{"n_layer": 11, "d_model": 160, "n_head": 2, "n_kv_head": 1, "head_dim": 64, "d_mlp": 640, "vocab_size": 2087, "activation": "gelu", "norm": "rmsnorm", "norm_place": "pre", "norm_eps": 1e-06, "positions": "rope", "rope_base": 10000.0, "rope_fraction": 1.0, "qk_norm": false, "attn_scale": 0.125, "bias": "none", "tie_embeddings": true, "parallel_block": true, "init": "normal", "init_std_qkv": 0.0233, "init_std_o": 0.00497, "init_std_up": 0.0233, "init_std_down": 0.00497, "init_out_by_depth": true, "optimizer": "adamw", "lr": 0.00165, "lr_mult_o": 1.4, "beta1": 0.9, "beta2": 0.95, "lr_head": 0.00551, "grad_clip": 0.5, "warmup_steps": 223, "schedule": "wsd", "decay_fraction": 1.0, "decay_shape": "sqrt", "final_lr_fraction": 0.05, "batch_tokens": 16384, "seq_len": 512, "doc_mask": true, "train_tokens": 154000000, "steps": 9400, "dataset": "wikipedia_en"}
MLP neurons of a small language model. Each row is named by its layer, matrix (up: input weights; down: output weights) and neuron, and shows model dimensions 32-159. Each number is 128 + 32 x the weight over its row's rms, rounded and kept within 0 to 255.
After each neuron's rows, "fires on" lists the tokens most often at its 100 highest values on Wikipedia text that the model never trained on. A number after a token or word is its count.

L3.up95 [121 139 117  98  96 152  98 148 107 131 135 143 121 136 132  90 121 122  95 164 152 139 121 153 103 176  98 139 163 140  91 166 144 119 131 143  54  95 196  76 138 127 168 113 156 109 144 112 132 104  65 149 131 101  76 145 200 166 125 151 145 120 158 116 140 144 186 136 121 143 119 191 198 152 177 122 159  99 160  47 171 144 164 113 131 134 100 148 152  90 144 119 123 161 134 113 106  81 145 155 129  71 134 193 126 181 167 142 142 124 207 104 106 147 129 130 151 126 165 155  99  80 101  74 145  87 111 166]
L3.down95 [150 166 100 156 128 157 142 155 173 129 129 117 154 132 142 154 115 113 141  95 107  85 174 114 152 103 153 157 135 128 166 102 110  93 151 105 214 135 106 129 138 119 160  85 145 123 124 138 121 140 146  87 166 127 150 136  80 109 116  71 118 136  81 143 118 126  94 108 163 125 142  99  81 128  98 117 117 161 121 209  64  95 124 140 101 112 119 144 159 183 112 123 129 108 172 124  70 228  99 118 182 170  62  78 153 127 121 133 115 136  35 137 143 104 143 140 121 141  79 138 145 169 184 179  95 182 145 106]
fires on: "es" 24, " S" 12, " C" 11, " B" 10, "a" 7, "8" 4

L6.up234 [117 168 169 135 147 120 157 149 133 155 133 158 102 126  87  75 121 131 130 144 104 144 133 104  99  97  83 146 162  61 186 121 101 145 129 141 123 116 177 127 129 145 148 144 132 113 114 127 105 177 104  64 174 116 127 128  82 168 118  69 221 111 146 170 149 168 138 164  83 156 148 145 140  71 154  94 176 113 174 135  94 100 160 130  94 207 161 115 125  99 133 108 125 147 138 175  79 124 131 134 230 162 128  90 108 120  99 184 150 112  95 148 116 119  97 119 135  80 116 144 129 162 141 125  94  89  80  99]
L6.down234 [130  78  84 137 129 166 115  82 128 100 122 141 164 148 173 127 156 126 119  94 135 131 104 138 147 155 195 135  90 117  96 122 122  75 131  58 112 138  97  86 105 148  73 112 126 167  97 113 128 100 126 119 106 167 140 184 110 137 124 138  78 125  95 103 135 167 151 122 184  89 182 139 247 125 139 114 139 119  90 144 143 145  99 159 196  67 134  86 149 146 140 122 151 171  69 154 144 102 199 128 111 114 101 174  85 127 127  66  99 124 152 117 110 141 105 120 116  69 124 172 168 128  97  97 119 162 136  91]
fires on: " (" 47, "F" 20, "H" 6, "-" 5

L7.up130 [ 94 139 134  99 141 157 172 159 168  70 125  52  92 203  94 133 123 140 119 117 130 108 134 144 102 179  76  88 155 110 108 150 116 148 140 137 193 153 154 124 145 151 110 175 126 145 131 128  80 170 136 114 141 142 130 127 188 138 189 126  84 139 181 116 113 151 101  95 135 162 163 136 121 165  88 143 103 111 173 148 148 105 118 126 109 124 151 126 167 118 132 150 116 144 146 170 149 134  77 144  89 100  54 109 109 106 124 172  84 172 133 124 125  33 137  68 117 117 140 190 148  94 184  70 145 185  92 101]
L7.down130 [220 118 130 149 160  84 127  66 119 140 149 127 145 157 157 174 164 147 166 131 102 110 114  95 104  92 134 122 166 102 158 109 108 122 110 146 107 113 153 117 151 171 142 150 109  76 126  99 161 142 141 116 191 111 131  98  73 103  71 130 200 105  99 133  96 145 149 131 100 143 164 140  66 151 145  73 210 134  96 125 162 146 142 157 190 152 130 132 164 139 121  88 163 138 195  70 103  83 115 110 138 124 216 146 134 121 156 127 119 170 108 165 166 186 170 135 147  99 130 130 119  75 111 157 164 126 140 173]
fires on: "p" 18, "i" 14, "u" 12, "4" 9

L8.up47 [ 77 169 125 142 124 127  64 119 189 235 143  97 114 179 120 184 162 168  94 142 147 154 160 123 128 131  91 164 130 144 103  96 123 160 125 158  78 130 116 121 182 172  94 120  99 147 168  95 151 172  85 181 123 113 168  46  82 165 137 161 141 107 164 134 163 180 105 167  34 132 109 116 152 131 143 114 139 169  94 187 141 143 177 158 123 106 119 119 113 116 158 126 124 127  99 196 172 128 184 161 135 187 164 131 176 126  59 120 133 145 133 109 124 137 149 137 115 146 178 176 114 116 171 148  86 109 117 120]
L8.down47 [ 94  95 116 136 146 129 162 162 138 103  62 216 179  89 119 107 107 137 158 113 137 193 112 170  84 154 160 134  83 157 139 114 104  62 143 164 153 169 103 128 106  77 119 130 154 104  95 165 122 146 164 164 113 148 126 136 186 136 142 146 117 125 138 160 149 205 198 106  96 130  69 119 104 122  91 115 121 111 102 125 145 141 125 147 156  92 137 171 116  89 119 192 108 149 122 138 144  47 121 138 153  85  91 111 122 160 117  92 151 131 120 121  98 142 102 116  81 169 100 109 117 106 118 100 118 187 142  82]
fires on: "," 43, " offic" 9, "at" 6

L6.up449 [175  68 135  98  91 136 123 175 148 145 132 131 117  72 117 131  79 109 128 125  96 101 155 131  70  81 125 111  88  56  68 143 113 122  88 110  91 159 153 131 137 213 114 151 115 121 111 171 133 165 102 125 156  81 152 107  91 120 108 180 193 136 160 162 146 122 113 147 169 130  98 134 111 105 187 118  76 142 204 162 169 158 154  45 109 140  85 183  95 100  92 140 128 139 157 116  62 171 154 161 168 136 139 155 146 141 208 115  89 104 119 161 111 140 202 109 155 137  97 193 149 133 129 103 114  84 131 170]
L6.down449 [130 209 163 131 107 118 115 135  60 128 161 136 116 226 124 104 168 120  71 127 130 165  89  90 122 218 152  90 169 176 169 191 147 167 164 143 157  93 134 155 155 101 120 103 170 183  98 131 194  80 131 163 112 115 118 157 189 123 149 143 166 127 184  85 108 125 148 161 139 138 137 128 157 136 118 116 168 155  99 128 167 167  67 127  58 126 163 125 151 171 177 106 100  82 142 137 151 168  90 142 110 121 104 110  74 139 159 152 118 112 117 131 129 101  96  80 147 145 154 111 128 115 110 133 157 138  63 113]
fires on: "ol" 21, "==" 11, "===" 8, "b" 5, "merican" 5, "old" 4

L8.up428 [128 135 160 150 169 171 176 149 182 143 110 100 101 186 137 154 122 179 145 165 142 120 123 198 147 175 118  77 172 123 145 114  96  49 166 105  75 146 182  50 176 151 131 138 122 108  45 113 104 106 150 146 148 140 164 137  69 136 134 162 146  70 141 121 124 166 102 100  62 147  77  85  89 118 160 113 131 138 136 114 133 107 162  75 120 168 122 110 111 130  90 177 127 113 126 163 166 117 152 150 202 104  92 128 151  79 166 169 125 120 137 125 103 118 170  99 161 101 100 175 154 137 163 118 138  99 148 148]
L8.down428 [140 126 147 121 127 108 154  89  88 135  85 135  92  87 157  71 106 108  61 129 113 136 102 151 151 165 100 143  94  80 149 136  75 153 130 131  72 108  98 124 161  70  98  90  75 150 156  82 112 180 154 149 188 118 154 176 107 123 214 102 152 104 143  88 125 180 118  84 159 159 119 116 176 119 134  84 112 196 151 109  70 138  91 132 158 141 173 112 119 140 186  73 159 102 118 165  88 160 179 167 129 126  84 117 130 126  97 100 139 125 148 158 116 105 116 157  94 131  78 177 124 141 136  95 116  69 168 176]
fires on: "-" 54, "/" 25, "e" 6, "ra" 5

L8.up142 [188 107 119 120 128  91 141 147 145 154 111 157 175 115 108 140  78 132 148  54 180 118 152 147 143 116  65 142 158  81 139 148 166 165 116 143 161 143 109 111 115 111 135  70  81 104  92 132 153 125 131 132  39 115 163 121  81  75 111  83 166 105  96  92  99 115  75 114  83 150 115 130 124 121 114 125 117 163 145 104 141 137 191 113 123 130  44 175  77 140 138 145 130 120 148 100 158 142 185 157 162 186 195 119 103 119 180 118 118 124 133 178 129 131 135 138 110  64 220 116 148 123 117 126 148  86 124  69]
L8.down142 [143 161 126 106 118  91  98 112 100 124 160 111 116 113 120 140 135 186 102 151 160 122 123  82  74 108 131 111 120 150  99 110 104 194 104  60  85 134 158 124 125 125  80 112 172  92 110 107 108 142 106 157 173  79  84  82 112 182 112 131 117  75 122 155  98 104 148  88 126 125 106 110 103  82 151 127 123 127 126 160  36 191 127 206 115 123 119 201 169  91 112 154  98 127 125 116  83 152  71 172  77  73 104 181  95 153  91 110  93 120 115 144 120 203 135 146 170  76  88  87 105 139 126 153  96 179 174 135]
fires on: " |" 16, "ar" 14, "s" 9, "I" 8, "é" 7, " Mar" 7

L8.up275 [151  42 111 140 124  87  99 185 126 134 123 133 131  96 133 119 149 171 104 126 151 133 113 105  81 185 150 127 135 129  57 134  92 104 136 147 105 142 158 108 175 135 114  82 105 125 102  92 101 151 160  47 167 140 112  84 146 163 217  66 158  96 158 131 140 156  80 115 119 134 198 102  97 119 142 123 116 161 145 141 123  85 146 102 208 181 114 187 113 208 129 121 109 167 157 101 134 116 135 136 142 166 111  93 143 173 106 128 134 200  81 115 110  84 124 104 113 123 129 122 135 192  91 118 154 127 124 170]
L8.down275 [112 138 135 121 124 150 146 114 150 128 131 141 110 167 118  91 136 123 139 127 139 147 141 123 138 160 136 200 163 133 134  99 141 115 102 134 153 140  81 164 149 120 211 180 149 135 127 142 135 117 110 164 119 113 127 172 111 158  71 135  83 161 118 126 156  84 100 252 159 125  27 130 170 122 157 122 137  90 118 144 139 121 134 195 154 111  85  96 108 155 128  67 140 119  79 120 104 171 142 102 124  44 150 113 137 138 164 161 135  87 121 131  98 145 140 142 101 194 136 118 109  86 165 168 141 226 112 120]
fires on: "ated" 25, " R" 9, " into" 6, "en" 5, "es" 4, " mat" 4

L8.up401 [155 123 118 147  95 139 129 152 134  92 131  94 167 107 153 166 141 134 138 125 120 116 180 102 154 150 114 126 171 101 171 170 142  98 103 113 161  89 222 137 120 144 110 135 102  57 115 114 167 127 113 111  76 154 111 121 108 125  89 107 180  96 196 131 114 109 120 121 116 132  80 102  93  96 114  93 126 111 121 163 141 110 151  48 117 161 123 189  39 121 125 162 137 151 127 135 151 183 190 202 170 173 101 137 158 103  87 168 132  86 112 135 143 111 106 168  87 125 117 145 145 134 139 112  61 155 123 109]
L8.down401 [ 60 186 127 146 190 157 106  59 110 136 164 152 100  68 128 138 199 109 153 199 149 172 155 164 134 114 193 146 116  81 131 171  83 176 132 124 148 124 102 123 178  83 152 106  99 153 147  94 126 180 102 145 119  84 120 127 121  76 179 122 115 141  87 145 112 168 114 179  91  85 121 165 116 106 157 132 149 137 117 122 113 106 158  91 178 104 175 129 167 129 217  74 200 104 155 166 149 139  99  80 169  93 215 161 100 131 136 132 120  89  88 160 115 121 120 125 104  88 113 105 133 124 126 151 126 117 102 114]
fires on: "ic" 20, " New" 20, "-" 11, " " 7, " &" 5, "/" 5

L8.up14 [141  78 121 114 154 151 187  89 184 123 138 105  95 178  67 112 133 117 134 116 122 113 111  95 149 128 114 107 163 106  79 121 120 140 149  94 157 136 193 168 142 139 106 146 171 137 139  77  51  85  66 168 163 220 116 143 174  45 147 149 115  87 137  83 136 106 168 121 178 126 173 173  67 124 116  85 159 116 143 123 186  69 123 102 107 169 133 166 136 154 124 133 128 146 139 123 171 125  82 142 126 151 118 144  87 167 161 120 124 140 191 135 135 115 125  80 150 135 124 149 176 183 156 171 139 105 110 122]
L8.down14 [166 142  90 145 158  53 117 145  85 126 186 125 109 106 148 136 120 155 118 120 111 102 134 122  29 164 192  79 100 142  90 145 156 113  95 115 112  86 127  95 135 116 184 184  88 165 157 190 112 113 121  69  99 104 129 128  73 121 106 142  53 158 129 124 124 194 113 162 115 155 111 123 126 115 135 110 132 142  92  99 132 120  98 121  90 103 148 129 159 104 125 147 151  82 114 115 128 137 136  51 158  88 139 169 189 148 144 111 120 120  94 191 157  94 160 115 108 141 104 159 183 129 109  64  83 116 119 147]
fires on: "i" 13, "0" 13, "u" 12, "6" 12, "ch" 7, "as" 7

L7.up239 [175 112 121 114 144 145 122 150 165 170 148 119 154 165 132 149 127 142 193 116 105 136 146 164 131 181 101  90 214  86 115 147 114 102 132 135 106 158 167  80  54 145 140 164 112  99 105 138 145 116 122 121 134 134 115 135 105 133 137 120 166  65 134 120 137 191 112 141 112 151 115 132  23 150 165  82 132 116 156 101 151 120 166 107 106 132 113 165 104 167  91 188 110 124 100 198 166 145 101 118 220 120  80  60 141 135 166 141 103 120 216 101 132 152 104 138 118 110 148 152 121  99 101 112 101  84 134 202]
L7.down239 [145 114 155 143 176 148 120 132 145 128 113 164 135 134 125 104 111 163 177 114 108  80 166 113  89 166 147 116 115  88 155 183  87  63  93 107  82 135 191  84 113  93 139 140 100  92 101 141  97  80 153 114 158 127 167 176  47 139 141  69 114  86 147 129 125 111 128 170  51 159 123 152  71 100 113  99 138 154 143 122 118 113 149  60 159 114 110 144  85 136 109 144  94 161 144 153 113 128 150 157 192 167 144  75 160 114 145  91  60 145 144 133 100 111 160 139 115 112 104 113 133  96 178 114  80  61 142 168]
fires on: "/" 19, "-" 19, " Mc" 10, "," 5, " &" 5

L8.up307 [167  93 105 121 149 160 149 147 143 151 124  87 141 146 102 187 135 152 169  69 107 106 133 171 154 229  77 104 118 122 176  96 106  82 139 103  93 106 151  56 153 132  93 154  92 137  92 136 134 104 118 141 121 142 121 129  92  89 136 144 135 129 119  83  89 104  97 128 131 129 104 107 103 132 153 147  97 122 180  80 140  87  97  41 110 137 112 112 135  97 105 129 108 137 116 113 156 174 113 171 168 160 104 106  76 141 213  89 118 115 208 146 101 111  95 115 108  79 122 167 178  76 141 133 167 138 130 154]
L8.down307 [116 156 146 108 217 143  90 146  81 109 101 206 134 111 141 132 106  77 101 124  67 157 121 167 132 189 122  93 128  74 133 103 186 141 139  77  82 123 165 113  82 135 138 128 185  82 119 115  79 126 151 136 178 107 152 150  75 153  87 122  96 114 121  99 158 124 145  98 118 116 128 161  65 114 136 194 102 121 139 142 126  63  69 109 100 115 151 153 109 120 108  93  99 141 115 150  93 126 133  64 197 103  67 122 131 118 111 125 175  79 163 122 118 102 145 134 104 177  96 141 125  88 126 175 172 163 154 141]
fires on: "e" 25, "a" 17, " De" 12, "ra" 9, " Re" 5, " la" 4

L6.up240 [141 158  91  59 134 167  88 112  87 159 137  73 163 148 134 177  95 148 107  91 148 163  76 126  71 142 153 147 150  87  76  84 143  95 119 170 106 128 143 201 131 156 149 142 170 114 149 129 110 171  93 116 173 108 148 133  93 130 107 127 158  64 102 117 179 144 141 112 109 109 183 147 160 163 174  85 129 145 175 126 162 146 147 151  78 183  85 168 136 159 113 107 116 122 142  87 121 157 149 119  99 152 153  34 134 180  83 145 141 169 154 116 146  78 101 144 156 127 141 160  94  98 135 191  77 130 129  73]
L6.down240 [124  66 151 131  90 100 133 135 136 105 144 149 165 145 113 100 126 143 156 148 100  80 140 164 108 115  76 108 124 124 165 148  97 100 118 131 133 145  90  83  92 143 111 131 115 102 151 115 129 156 134 111  66 151 104 100 206 170 134 174 128 133 154 103  81 100 148  65 123 136 122 137 129  67  60 170 135 104  83 156 123 117  77  88 167  65 167 116 148  88 138 112  88 120 125 145 186  83 107 157 139  72 148 193 101 137 140 150 149   3 151 143 103 154 131  91 182 160  66 139 135 153  96 132 123  93 171 133]
fires on: "," 36, ")," 5, "th" 5, "H" 4, "ut" 4, "G" 4

L3.up285 [204 135 135 137 112 176 120 179  63 175 139 146 143 126 139 154 134 128  89  65  58 139 134  87 134 125 116  90 118 109 106 121 119 201 156 136 110  93  91 120 109 154 116 144 131  86 111  88 163 238 116  63 135 143 140 114 120 163 134 110 167  90 153 104 157 123 128 131 126 145 104 141  95 154 125  89 109 130 106 121 134 160 179  40  92 141 113 173 135 170 124 151 122 112 214 135  75 161 140 128 114 169  96 119 121 136 223 114  93 176 136 146  63 133 189 142 147 101  89 109 111 102 109 110 151 136 119 132]
L3.down285 [124 129 123 159  98  83 109  51  90  90 134 114 112 175  79  67 127 171 113 187 151  70 105 143  83 103 148 136 160 162 127 180  92 118  50 166 160 158  88  66 142 103 146 141 157 202  78 168 109 100 112 128 145 152 105 191 144  87  96 124 131 107 102 145 143  87 112 143 154 216 111 136 123 114 148 126 138  63 144 119 135 152 100 202 161  82  78  84 150  92 134  78 154 124  99 133 128 148 108 113 129 101 161  88 141 106  98 144 151 148 154 135  99 105  87 119  91 147 152 137 114 134 139 146 152 118 130 127]
fires on: "==" 23, "ity" 19, "===" 16, " College" 5, "ile" 5

L6.up397 [ 84 138 179  81 111  79 118 166  80 174 197 112 141 109 108 127 114 111 116 168 158 104 128 131 141 156 155 152 176 112 102  94  83 166 121 144 145 158 114 167 142 148  55 190 125 127 124  56 103 150 122 132 200 103  91 106 132  80 185 127 205 127 137 141 110 130  84 126  90 125 126 134 158  70  71 135  57 149  95 103 104 114 137 138 139 105 100 127 105 105 136 113 154 102 153 160 131 124 175  98 140 120 110  62 112  99 176  82  75 175 158 116  96 142 124  88 162  56 122 144  88 144  77 100 149 152 117 137]
L6.down397 [160 160  99 152 162 122  54 124 109 129 141 200 142 160 189 145 144 172 108 117 150  98 130 147 123 221 137  39  93 156 137 149 165  86  81 141 144 129  77 156 110 145 109 118 177 144 129 120 114 116 139 152 125 151 158 138 126 108  56 163  75 161 122 136 107 126 173 101 138 115 107 136 172 153 154 153 184 118  36  73 134 164  98 139 126 123 135 127 127 137 136 133 121 140  75  60 158 169 120 177 114 147 122 146 144 162 141 149  69  86  85 150 157 111 148 139  73 128 213 138 117 139 167 138 119 110 145 104]
fires on: "et" 18, "ent" 17, "ed" 12, "ist" 9, "d" 8, "arried" 8

L6.up62 [116 138 141 157 100 179 134 103 126 145 127 107  71 151 147 153 110 136 143 154 103 125 123  81 107 112 196 102 156 101 172 162 104 135 116 199 126 157 138 188 184 163 104 183 130  87 132  81 191 126 146 215 123 158 108 137 101 121 135 160 212 163  90  55 154 160  98 118 101 125 129 169  99 164 130  76 156 128 131 148 152 147 179 123  65 143 117 178 153 103 126 131 100 119 105 133 144  69  90 117 174 168 166 164 141 149  98 169 154 106 134 163 137 113 147 123 154 151 166 110 158 117 222 154  78 124  88 120]
L6.down62 [ 91 150 141 123 157  66 146 166 108 104  86 139 104 107 130 165 100 109 198 121 145  86 171 102 130 117 125 179  86 116 118 115  70  92  98  75 113 115 127  80 130 162 144 121 144 127 159 127  70 122 138  87 113 116  81 106 122 164 142 180 110 111 156 153 153 172 153  90 116 147  90  88 105 148 118  88 133 102  79  99 130  85 105 172 176  88 142 126  64 147  81 134 125 147 109  95 103 117  73  96 128 110 124  84  86  91 128 101 149 173 108 100 109 139 110 214 153 115 128 148 129 139  85  98 181 121 126 107]
fires on: "artment" 13, "9" 11, "7" 10, "/" 7, "ac" 7, "0" 5

L7.up504 [119  62 149 194 139 132 137 206 143 166 157  91 150 160 137 198 146 123 151 150 129  74 108  84 108 134 160 142 146 106 151 133 150 109 141 110  70 119 118 165 119 115 131 166 128 128 150 101 108  98 143  85  95 212 180 114  65 115 107  77 168 129 181 137 173 243 219 151 151 140  97 189 143 134 136 106 140 119 103 146 130 126 152 138 106 164 108 133 107 159  92 126 124 149  75  71 129 130 110 199 177 158  80 130 129 122  89 158  94 101 171 161 107  70 118 120 115 135 122 105 155 170 158 156 111  73 129 147]
L7.down504 [ 99 148 135 136  86 112  81 100 152 123 114 147 113 191  97 186 170 179 151 128  93 100 151 132 207 115 155  93 125 153 114 124 155 143  95 128 107  90  73  87 225 151 139 187 155 152 101  99 153 134 123 178 149 127 136 149 113  89 150  91 123 109 105 197 100 127  94 157 135  84 146 133 149 141 141 122 126  88 146 148 153 170 102 160 194  97 144  69 169 153 107 146 118 131 137 168 151 102 189 101 119  86 158  81 126 110 154  74 112 149  88 144 113 144 156 151  73  84 163 100 122 148 199  83 105 115 126  57]
fires on: " In" 39, " part" 26, "-" 15

L7.up73 [117 136 148  82  81 184 135 154 107 187  97  99 132 106 152 135 149 174  89 117 150  95 139 107 118 182 158 113 153  51 168 153  90 123 117 142 169 126 109 137 121 160 161 148  80   0 144 139  89 141 131  93 113 184  70 149 130 143 148 123 189 121 130 101 116  82 132 104 156 126 139 124  88 142 135 133 125 146 150 180 110 148 182 150 157 127  90 112  88 103 177 133 151 142  99 157  93 206 134 207 145 124 139 123 117 127 148 116 146 145 127 169  84 116 154 117 126 148 155 129 121 135 118 126  88 108 120 182]
L7.down73 [107 211  98 143 135 181 126 126 139 154 126 185 153  85 149 125 174 138  94 191 121 167  96 128 137 143 106 158 179 111  99  91 116  95  86  70  88 134 137 104 123 135 154 122 153 173 118 108 118 153 154 100 109 149 212 107 142 127  75 133  49 189 162  99 194 103  82 188  94 145 150  79 153 113 100 172 181 136 127  71 113  96 126  84 109 131 142  92 141 177 106 182 132 137 129 129 125  78 143 136 169 111 161 119 118 100 164 119  79  99 143  96 139  83 109 155 115 111 146  99 191  83 129  73 136 111 153 110]
fires on: "-" 25, " –" 17, " -" 14, "ac" 13, "et" 6, " New" 4

L8.up557 [116  34 120  70 132 109 122 120 107 133 203 113  43 146 117 145 159 137 176 120 182 117 117 127 124 136 130  87 110 102  52 149 109 128 168 124  91 165 144 140 125 153 127 156  86 116 144 148 167 100  95 163  98 137 114  78 129 108 105 102  72  99 121  99 111 157 166 142 131 147 172 116 118 140  55 110 100 167 136 174 151  45 132 127  89 129 107 153 158  89  87 117  66 138 149 156 114 144 133  91  94  50 126 109 124 133  96 136  65 150 139 116 136  87 162  65 143 114 153 134 176  95 226 130 141 133  92  92]
L8.down557 [159 158 160 156  84 139 107 110 107 119 117 128 118 190 155  92 142 133 125 164  93 192 151 112 142  96 159 179 167  66  61 129 122 146  92 131 147 111 141  95 116 200 144  56 140  60  98 117 111 123 123 139 125  75 102  88  88 177 111 205 121 117 144 102 176 121 122  85 134 163  94 130 131 157 156  86 114 143 117 139 108 174 129 153 151 118 134 146 144 168 135  85 174 150 116  43 144 113  89 151 151  96 152 169 151 164 121 163 126 135 106 109 100  73 145 115 169 143 185  85 134 132 155 128 118 151  88 131]
fires on: " 195" 19, "0" 13, " 197" 11, "9" 8, "8" 6, " 198" 6

L6.up518 [195  85 124 110 139  94 106 160 130 151 116 111  93 143 117 121 124 151 120 133 200 130 123  72 131 158  84 111 136 115  72 159 166 113 141 113  78 193 165 103 161 118  96 103  88 112 110 117 155 129 126  74 186 104 154 128 177 108 121 161 148  85 119 217  88 119 157 121  99  64 172 157 107 124 176 135 119 108 135 155 144 115 187 104 137 150 111 132  66 136 142 125 137 109 144 130 168 159 144 140 117 133 135  98 117 146 175 178 161  76 157  99 147 169 123 132 131 128 174 133 130 214 116 113  80  89 159 164]
L6.down518 [129 136 163 139 180 131 184 121  77 122 179 114 155 139 149 128 160 148 131 115 130  93 113 171 144 127 213 145  85 103 121 120 107 132 169 169 158  91 115 137 101 116 145 155 172 145 131 130 111 133  97  99  99 161 123 125  71 119 122  86  95 159 131  93  83 192 153 195 172 173  97 103  97  65 132 144 145  80 139 191 144 130  79 140  91  72 134  73 149 147 151 113 131  94 156 162 125 114 115 145  80  90 173 161 109 106 121 120  62 166 114  92 139 128 118 145 122 179 102 154 141 135 155 137 147 166  63 133]
fires on: " v" 39, "es" 9, "z" 4, "eat" 4

L3.up277 [118 167 123  81 109  71 136 142 119 107 213 109 157 141  99 162 202 160  90 154 131  95 140  71 104 148 158  51 148  85 112 126 174 107 107 131 151 138 124 162 118 163 128 216 173 155 139  47 132 130 129  99 156 142 161 130  98 143 180 114 110 136  60  98 151 101 137 131 136  99 124 126 210 100 115 111 107 139 170 116  93  79 120 130 187 173 104 138 103 145 168 120 179 104 181 135 147 120 149 135 108 114 116 123 136 123 136 121 115 149 102 143 129 130 140 127 181 113 103 128 109 116  87 171 134 135 113 178]
L3.down277 [102 131 146 146 106  99 200 152 108 161  96 146  94 160 129 130  71  58 117  90  88 134 119 171  71 118 184 190 135 167 123 129 105 123 169 128  75  92 177 101 176  72 133  96 123  86 112 167 198 114 155 156 142 123 150 145 173 107  50  90 128 121 190 183 104 181 142 144 124 160 130 116  72 152 142 122 120 109 127 111 103 225 138 140 131 118 149 140 149 157 131 118  77 120 111  94  91 101 156  99 131 168 104  81  84 174 131 130 112 100 128 192  66 186 153 144  82 116 172 109 121 117 143 130 108 158 134 103]
fires on: "s" 29, "ed" 7, "ist" 5, "ured" 5, "em" 5

L7.up326 [125 178  85 113 117 101 176 113 105 109 118  92 170 153 125 169 117  96 116  98 160  95  89 110 124 111 128  72 143 140 133 131 153  87 109  97  83 160 103 140 112 133 131 137 129 101 141  89  53  57 134  95 102  86 150 133 131  99 151 107 129 127 211 110 137 220 167 114 127 127 164 216 109 116 156 120  99 114 108 125  82 129 147  79  89 166 109 144 119 136  71 131  95 110  73 154 103 189 133 155 141  86 165 110 130 194 126 108 119 193 199 139 126 134 140 132 124  81 188 122 133 205 122 180 120 197 113 182]
L7.down326 [137 130 169 144 118  66  99 101 106  69  98 157 115  58 111 125 128 105  64 178 104 118 131 128 143  91 141 125 137 128  64 131 124 135 123 155 136 116 163 158 130 137 170 124 103 153 132 122 187 144 100 123 146 128  89 148  90 116 160 112  97 180 108 140 110 113  71 192 148 145  98  87  80 133 132 127 124  94 113 128 197 133 122 136 113 169 121 123  92 111 139  91 165 129  96 178 131 126 177 165 111 145 163 110 222  98 129 110 149 110 170 177 181 125 114 124 149 179 161 126 167  81 112  75  73 168 104  74]
fires on: "-" 17, " were" 12, " ab" 11, " found" 11, " was" 11, "ed" 9

L8.up377 [154  94 164  59 200 134 142 220 164 190 133 117 114  95 121 115 107 111 186  99 115 166 143  95 134 145 127 114 148 156 130  81 102 124 155 170 107 141 195 135 181 166  81  89  98 128 127 113 149  80 139 148 149 125  76 190 140 171 123 137 138 165 126 136  34 165 130 108  93 150 152  88 102 104  70 112 116 115 163  94 106 130  89  95 107 159  81 112 128 125 143  97 147 144 134 164 141  93 180  98 123 131  82  83 138 142 126 116 130 156 175 179  88 144 112 102 123 161 149 159 185 169  85 193 106 141 147  90]
L8.down377 [151 138 197 132 117 169 127  93 145 118 112  95 125 137 100 112 105 114 112 141 142 142 157 155  88 136 218 143 122 146 128 168 147 113 128  80 154 100 163  97  98 128 145 153 171 135 139 115 152 139 102 120 135 151 171 104 124  59 142 136 162 124 148  98  99 156 118 231 149 124 172 106  97 107 200 182 180 107 204 107 140 122 152 119  94  90 141 104 110 106  80 161  87 146 120 190 144 178 135  80 113  82 129 151 154 118 115 123  39 133 180  78 118 148 136  96 130 114 124  75  69 143 124  95 181 141 115 136]
fires on: "y" 21, " w" 12, "d" 8, "he" 7, "ock" 7, " re" 6

L3.up72 [103 102  87 146 137 101 155 153 134  71 120 151 106 139 130  79 136 152 134 131 211 109 100 171 144 142 127 124 151 149 119 142 119 114 194 126 149 138 114  70 126 183 141 144 107 105 102 120 122 155  80 105 110 109 108 110 137 129 165 109 123  88 140 152 109 121  88 133  59 100  94  96  78 213 152 116 133 181  88 189 153 110 162 154 125 156 158 122  72 145  88 169 112 177  95 116 141  88 115 164 131 132 127  98 152 175 180 157 111 155 164 125 132  63 184 149  97 108 144 126 112 133 172 115 152 109 105 135]
L3.down72 [153 144 156  94 116 135 104 116 136 207 167 104 181 128  97 118  92 167 111  76  49 179 110 167  60 115  99 108  76 103 135 111 159 146  92 147 105 114  69 148  97  81 158 160 133 143 149 156 138 123 139 159 101 109 123 117 135 112  94 133 141 153 142 106 185 155 119 131 174 119 149 145 156  66  64 114 149 100 174 146 115 133  92 148 129  98 165 123 176 132 137  96 103  66 121 182 100 156 181 122 146  76 105 136 132  82  44 112 113 152  97 130  95 135  92 136 173 145  88 148 118 102 109 106 166 155 140 116]
fires on: "h" 18, "ra" 8, "p" 8, "oint" 7, "a" 7, "-" 6

L3.up63 [159 148  70 130  99 194 117 185 109 201 175 136 149 110 129 116 118 136 162 105 166 182 171 106 120 182 107 156 119 146  71 108 146 200 180 159 128  50 149 120 173 114 127  72 146 112  85 113 129 105  69 172 116 123 154 136 170 184 122 141 158  98 157  93 129 193 130 124 132 135 125 101 171 184 108  73 170 115 122  99 102 138 127 158 143 117 163 167 186 152 125 152 181 169 141  83 143  93 208 143 124 132 115 115 124 120 142 121 128 121 123 111 146 140 125  91 159 132 146 169  73 122 133 103 105  71 108 152]
L3.down63 [113 157 147 101 127 117 174  88 102  82 101 144 132 139  96 112 103  94 104 152 127  68  86 113 121 104 154 120 190  83 133  98 135  79 104 106 229 206 117 160  60  92 131 175 129 114 142 106 120 128 161  80 136 151 117 103  99  95 151 104 117 153 113 140 155 105 176 101 174 142 202 164  77  69  89 146 113 167 121  91 124  99 113 149 128 113  99  52 126 160 109 110  87  90 164 168 110 148  87 123 160  76 117 140 124 158  76 160 114 147 125 123 103  99 111 100 123  93 134  65 152 106 135 130 135 166 155  91]
fires on: "es" 41, " Bar" 6, " I" 5